Weights of a small transformer language model: width 192, a variant of Adam for these matrices.
MLP neurons of a small language model. Each row is named by its layer, matrix (down: output weights) and neuron, and shows model dimensions 16-111. Each number is 500 + 25 x the weight over its row's rms, rounded and kept within 0 to 999. Numbers have three digits each. A neuron's up and down rows have the sign that makes its largest values positive.
After each neuron's rows, "fires before" lists the tokens most often just after its 100 highest values on Wikipedia text that the model never trained on.

L7.down2:513496476507496503526500507485488513516504479504546505513478530501495533472479504491487454494505496483507505524510500447486499525534467512495336511476491505479530495451512502481504478508502509474493508579510517486497528460510484496486518488538519507507504483505517511531496538506515455516
fires before: "\n", " He", " In", " The", " However", " W"

L9.down202:500511476530519477519512499466482458521539490547517497483535480494530526490480497509532514525504499532434522517498502525513500515521478513496556512455506492489439490497510463505537527506478543489454552483518484486516505500500514481475485450496474558464485498467485516508473498504504490484
fires before: "==", " ==", ":", "\n", " and", " |"

L11.down55:491517472484486523506464481469510480480476472521500494492512509529514461494525490506480498526523471474529485521529515508517499515504475462489292493497519516514510477556495503506474484523486500519519507531489503497506506486487483506507499511504470496523513508510499511498476539507537493502
fires before: "\n", "==", "A", "S", "===", "In"

L11.down57:479469461488521529488463496487509528479501453495506526520505506511508489455485477510503551484502482495485490498490505527488540542509533490514398508507502498495509421473515525546468497470548526533523478533472534505510484477501546486507494486500468472492531493485493507475495491525525525493
fires before: " in", " on", " by", " at", "."

L4.down132:488456485443559496491516479515493511497520506542485494499472473519563489468496485550500472487548540496470499481500483486506471496459477477520499466537485505496508513526486500516503513498439491485544501504460537476503498497518522508503467519494448500519506496528452511473499466499513493473
fires before: "iv", "on", "ust", "ic", "er", "ependent"

L6.down395:520473490520484505501522518526478500482465499459492507500523485505499524500501494497473457480520480455499518474471461479466467528484483531517571545496502483483484491511481515550485514515484488472513514458506488547491524476515493512471509471502423503510479517519522505527501494525517531526
fires before: "-", "\n", "="

L6.down511:578488518464485504523491490528456515484504484493508484477537515502502516524510500485490474505513550516497466503525470466516515469522494501499485458452509509475485488501482492492567513517485512497503512549552516502502501479553528530515488515492506491484535499522480512515512485532446532462
fires before: "ed", "b", "or", "mer", "ment", "man"

L6.down369:476479472500497509510475476548510514538449500502523489471522516503529517499537535533530476509480489534486512500478479488495486489514508516479464463518533533484492508450508475566507544471467501474538496539532486499485467465519529513485461440511489499475475467471449496487503466534463486504
fires before: " |", " (", "en", "\n", "us"

L2.down441:488504558496517515523491493514465475521469522518506493512485517488480495452478532495507508501532501519541506519468510529463503514524538523510450492531520516497486493519533445517513546473520491520489489513503498474485515490523545499543487458532533460497535503454447503517496517504505529499
fires before: "er", "n", "ement", "az", "an", "ue"

L4.down300:473497480514550505516523514478462467509481476483554524486488465496512456515470497516455466523491453546449444509454461521508512550485508495493510531505527443503519490534527501513475482514529435500503513512497505542466481491543501501491526491506525487501479543494475466484457482454508513513
fires before: "ure", "or", "ures", "s", "ural", "ured"

L7.down406:505492485481509468524506511508500510520446468518523513458517500503479442515454502479509538497519476521524469459487530492487518485502516550485443497478523474504501477510476505500569517519488497466477479505489507482481485500453495475502498503503494563476511477494510576507513481463492488557
fires before: " |", "\n", "}", " ="

L11.down332:508508521508486516525491482507468487457528481476515523499495560490522540544504490495491482515486486524525475508496516469514500529506504540499525491514495520524504514481465492470538531550520484495468521501548494496503486523473447483487507482466541537518488446469547477516543501502533510496
fires before: " a", " that", " an", " the", " in"

L11.down301:490470469503511526497525522529467523478516495498532496528469518526490509459509490489490487490510501501470501511504508453514498515508482474483401477490526507464513494471491506526485485525492527481502526543496538486492543508521516535475548503536506522481499478517526515517486525494525484511
fires before: "\n", " The", " It", " He", " I", " In"

L6.down345:555482487518550483532516533507452472548483509491512488515484496478462520457477520482458471514508520507510450516504500478562538526494483503466448526524482446496499504517513533527533521480492481506494488490448497498480425530471469493517505508525536494484505511482468507534508529525490511555
fires before: "ed", "es", "ing", "ices", "eng", "ers"

L6.down456:508487508546501527518494487516532499512467505499467462509506514448467475509456495516517503482508519518498515450508495489519539507474523522523451536530487459492500528524529485521492507490510489531488495498481492476528516483498495467497478511501489477479504522489506496482504530522534462525
fires before: "ed", "ted", "out", "ing"

L4.down414:505503440512464496505509550498487491488464474473501507505499536522507476480482508471508486487512484530513490447515507501493469473533496514479414510443477514459502501504525500496485532462506506463472521451508551477522489444501483479525490534490485471477526517511505537496459524518448476442
fires before: "\n", "The", "A", "-", "S"

L3.down243:490539487512541525527494514479498517511541500520510513539492534512526506476494491476480442512482475475490514488510520487511506515508522495507380522492502496485510505484489559472488507492510506471472499564547473491497496489499467485502572492530505513510532491528537478506470516495510487477
fires before: "\n", " He", " In", " She", " The"

L2.down310:499499557530575476499511496510484533516500476512515480490486507442482492455494490501473524527478493568489484490466521510505500513517477528477470523517441513566501498475464495509519493489504512468445505556473500506475485489492497494495497477511558522490497529542507501489520473527541499514
fires before: "ed", "or", "er", "ing", "ition"

L11.down307:512461501522513483495493512529496467458532513524494468474523527476470529468493494498527521484521480482489502492492497488479478482536537503533573527491479487486447502516548512516478509513461525517531484516490491506459476493496458482506521486507488493471487491461474540490460527521481526503
fires before: "\n", "=="

L11.down495:434483544490498481524480507491528518508523492499547504520464506494530514505471494462526474539468505508549504510475508505492484479485499540498375523509506507513494514527502473506523520523487496473532459498524518488531445489479458483474537509492510530434529501515502501499472510485467505490
fires before: " a", " the", " an"

L11.down286:473456518489501545509497510493498517516478481504560502487499495515493454468482495495509505520498489483569503530490538470512511480517511479498465532506497494534474459489474513518541498491491518536517487519516513539485472493467533491512502464484487453522527504506493480486496503508469481513
fires before: " in", " to", " on", " at"

L2.down178:522526517493503496508474509549509474477551469543511517482495479523481483463502488532515509464501487489525475461492460498484494497537440475468604499535552521519514501532511495506507492473508500505465469538472469456485491510501498465510487472495490493501503498496451508514475486514506497528
fires before: "e", "ed", "es", "ement", "er"

L4.down489:475487543491544490446510529509454511493550491516526530488493502460504534497488497485494494512540499489499513501510492483499538462490465527507507460490462489557493484512533535493496492501516447504503478526506538506464540501466465472475506500496493483503505522536497516481462504511524483492
fires before: "\n"

L9.down336:551492492510461481481536480505494507500511513482521538490481523524536477486492477480542485461506488434496487521495503500515506548447521470493465514468518482543574496465523486493500518539508455556534507472515479527442509518511464539473516532476496523519484493517517511504543552474502482499
fires before: "-", "ther", "\n", "ed", "s", "ently"

L11.down23:517500447494496528484513501510495487518453522492534485517518507525522484526516476508506451478445489497460463526524494496507532559503482459511375491497522504474500458467508519494508472511524491508510521548507524470456508470524479486502513474499484516503500504500533498494480533522517542517
fires before: "\n", " He", "==", " She"

L11.down271:516486516523496474495483543472506559524504497517484502465454448512497500515475489480527470503516528434479540480487491501490484518475552560506587515454489531490533516518504530477478511540476487479489482486503510472485516495458482521511490517527477522457503532510512487512517537508482464511
fires before: "-", "\n", ")", " (", " G", "ia"

L9.down455:544497526484522516446514482507480505505483475520494490532478491509530509507506479467463498515493476513503492496518479522502476489494533491488451485492504497559474486488494469518477527533526524522475511531477480501510485495537450517502482486506513497494521534495504484475600483518500534495
fires before: "ed", "ions", "ation", "ion", "ing"

L6.down29:481502526488477479478460512484487495496506537503468473449488495464474478490486460490512485535538520488526504520488513491461525519493520519472602543460527515527477522489490524448502507505489502520489526518504519517475515507518467502514517476487529511489483499471499513483505493494481501527
fires before: "|", "\n", "-", "t", "ar", "enn"

L7.down254:497482473478502502526507522480463520531485472503509473493464495468505506469507503495519448498462503533476516473516512499512518530541518504500366487489485547493551500482532494456494493485498483506508488565493527517511512506511499487512534484562520512484506486505523524526483529476493449503
fires before: "\n", " It", " The", " In"

L11.down458:494561509528469508527552524478496513511519446472479503505505490539485506461513489479487496526500493472506465497506487510500500493535493497499460545478486488516506494492512525482516492502488533472500519568523490452513489472497446484535487446465479559511501463439530522508570493501538495495
fires before: " the", " he", " she", " that", " it", " her"

L7.down54:529473525507493487476501470507537543533462472466513554493478471520461462509539501539473540487518476529502472495501516542534486504495516507465504508499489531493462566528536485510510533539503543507496491496490490469508534505508483538491505456471504575520503467516455471551508497514543504488
fires before: "\n", "her", " |", "/"

L6.down226:464480512464458521500482511523504524534523471477474503480520522521501539508469510534509465489485484497482456448506492511508499491487481478486471543479484484472468497476480470495528496539489485540533508478499506476524465501460452508533495513429538467473475456521520502510560517460477527500
fires before: "\n", " the", " a"

L2.down12:483523521488555505478515547551464466493503479500506510492473502504483495479448523511500464502533446500546478522533521501491548520504481492509497477540479480495497503499535510452522475494475520536454516503506494518446463514528479473522449519508532530510516543517488484485476495486479476522
fires before: "iv", "ive", "ress", "ing", "or", "s"

L4.down508:481482510471509532523490461458477482468521568478488494529496503492492481503496518510531516507481467485487485481475510496493517467462518531503471504512481511506472535479491487506517518498460510496453511499502486463478512457497542511505488474498528490479464475501463526499467461492511478459
fires before: "y", "ic", "ish", "en", "ot"

L11.down221:501467482500478526513501516485529466499514516518537467517507542502471507537476477534520510491511472530533500511510500476515513423507473534480560549516506470507505500514472488484480527518512523507505481507505517539515485490466500493545499515549545501490525477522469496466509491486518513500
fires before: " in", " to", " with", "le", " as", " on"

L10.down128:510502512489521548529467525489508466471484541460449517517544524452518504478469523473499527521497534530488515500489489453522527508524547499520555458478485504525487537496528443528489513456519508484530514514480483514472510473523493498504531488502532492478503517473516495522475481509517518527
fires before: "ack", "ue", "ues", " the", "az"

L7.down190:533468510506513482496524486523521514502484471536490471525532518506473472487534482526509490563468500470511448504546535525485509534528475498472420505529490544474494477484507486499512505497520473513486521499509483482535503493531491445475525541446517540471520505500496480517538497448484510479
fires before: " on", "\n", " as", " with", " for", " in"

L9.down158:499506471490487512505472485473491482497494485511483497522513498497508512504496487507493477518480499487513499489504508517501475461527525499511282491510523539490514477520516495528513488487481511502488479519515511502501477466505487487504496510483502490512522473506524485477506565525528497491
fires before: "\n", " The", " In"

L2.down270:468520493507498512537509496556484484451510442497518507506506493506488463501510477514504479532485516567468501505484486517494503508484500558526477471465484507473462533529490496464510518528492505482489542511496458530532515551515512543491508541498439468493512526526480551494536519505479479498
fires before: "ional", "or", "ion", "ful", "ment", "ed"

L6.down6:506523482517497510508514502489536492492453498475493506521517542532498474511519469486502518493474468506474521477555533487537466501500464471470444505474525498482508500536478458488462534510497517486479502535498514472471513507494461470497506529543488464483523489538531461525403530482472474488
fires before: "\n", "The", "-"

L6.down267:512540496510529534495476500468460513495462521489513524463473554493496493512510502463544537498484503483530481501521507516491488492488478515512399512507495500521529515542525468469480493521462508476510477557453530494473483471493485491496506517496514491469564487505477473507429498510531486498
fires before: "|", "\n", "-", "===", "A", "The"

L9.down272:487467467476472506537484503489502460507498492544485456503476452542485459507481471514482500529523438517492462489513537527506523450516473503468511507515491485560516460471486514532532494507495487557491481549522504515524500493529541491494527541504506508456514548499477505433488502491482495512
fires before: "on", " as", " on", "or", " in", "ress"

L6.down63:504417483507486478461498526505493486515496506494480555507464498498510526515476534477467495526487518491502486511511469542563527465506463488505505536489534522553525498544543513494480478512532507470534453522509541500500458540461519511455514503518476521500463539488490514505497521493519481524
fires before: "\n", " is", " was", " |"

L6.down371:479455523504515468483499509497479516495494561483452468459475486513502534500531521469516470533478486478494507470500501464531495488517474512467484519529506502515459536541466485512445515454476467496478489479491485502485452502505533501528503493518507473495516481525500463504513496547494492518
fires before: "er", "ed", "ation", "e", "s", "ing"

L9.down83:501506494526541553491447508509484523493518500495494526511511510472543460495474514493491481518481536518540483488553487520507465483489562445514466491510503487483490503520455471504503481529509521492489521551480516496532497518460477464489511565500493530477554489507547500481482480514488511466
fires before: "ed", "s", " in", "ing"

L7.down179:538488517509443476479511521517488527516518509466544531469444516542513486513495511470480511488495457503480484507515498516524536493507507501467460474457541477491483478472476499510531537492505497526464476482484492488512523507478498531494542410492537514489471475521501519517536509501453508540
fires before: " |", " (", "\n", "20", "199"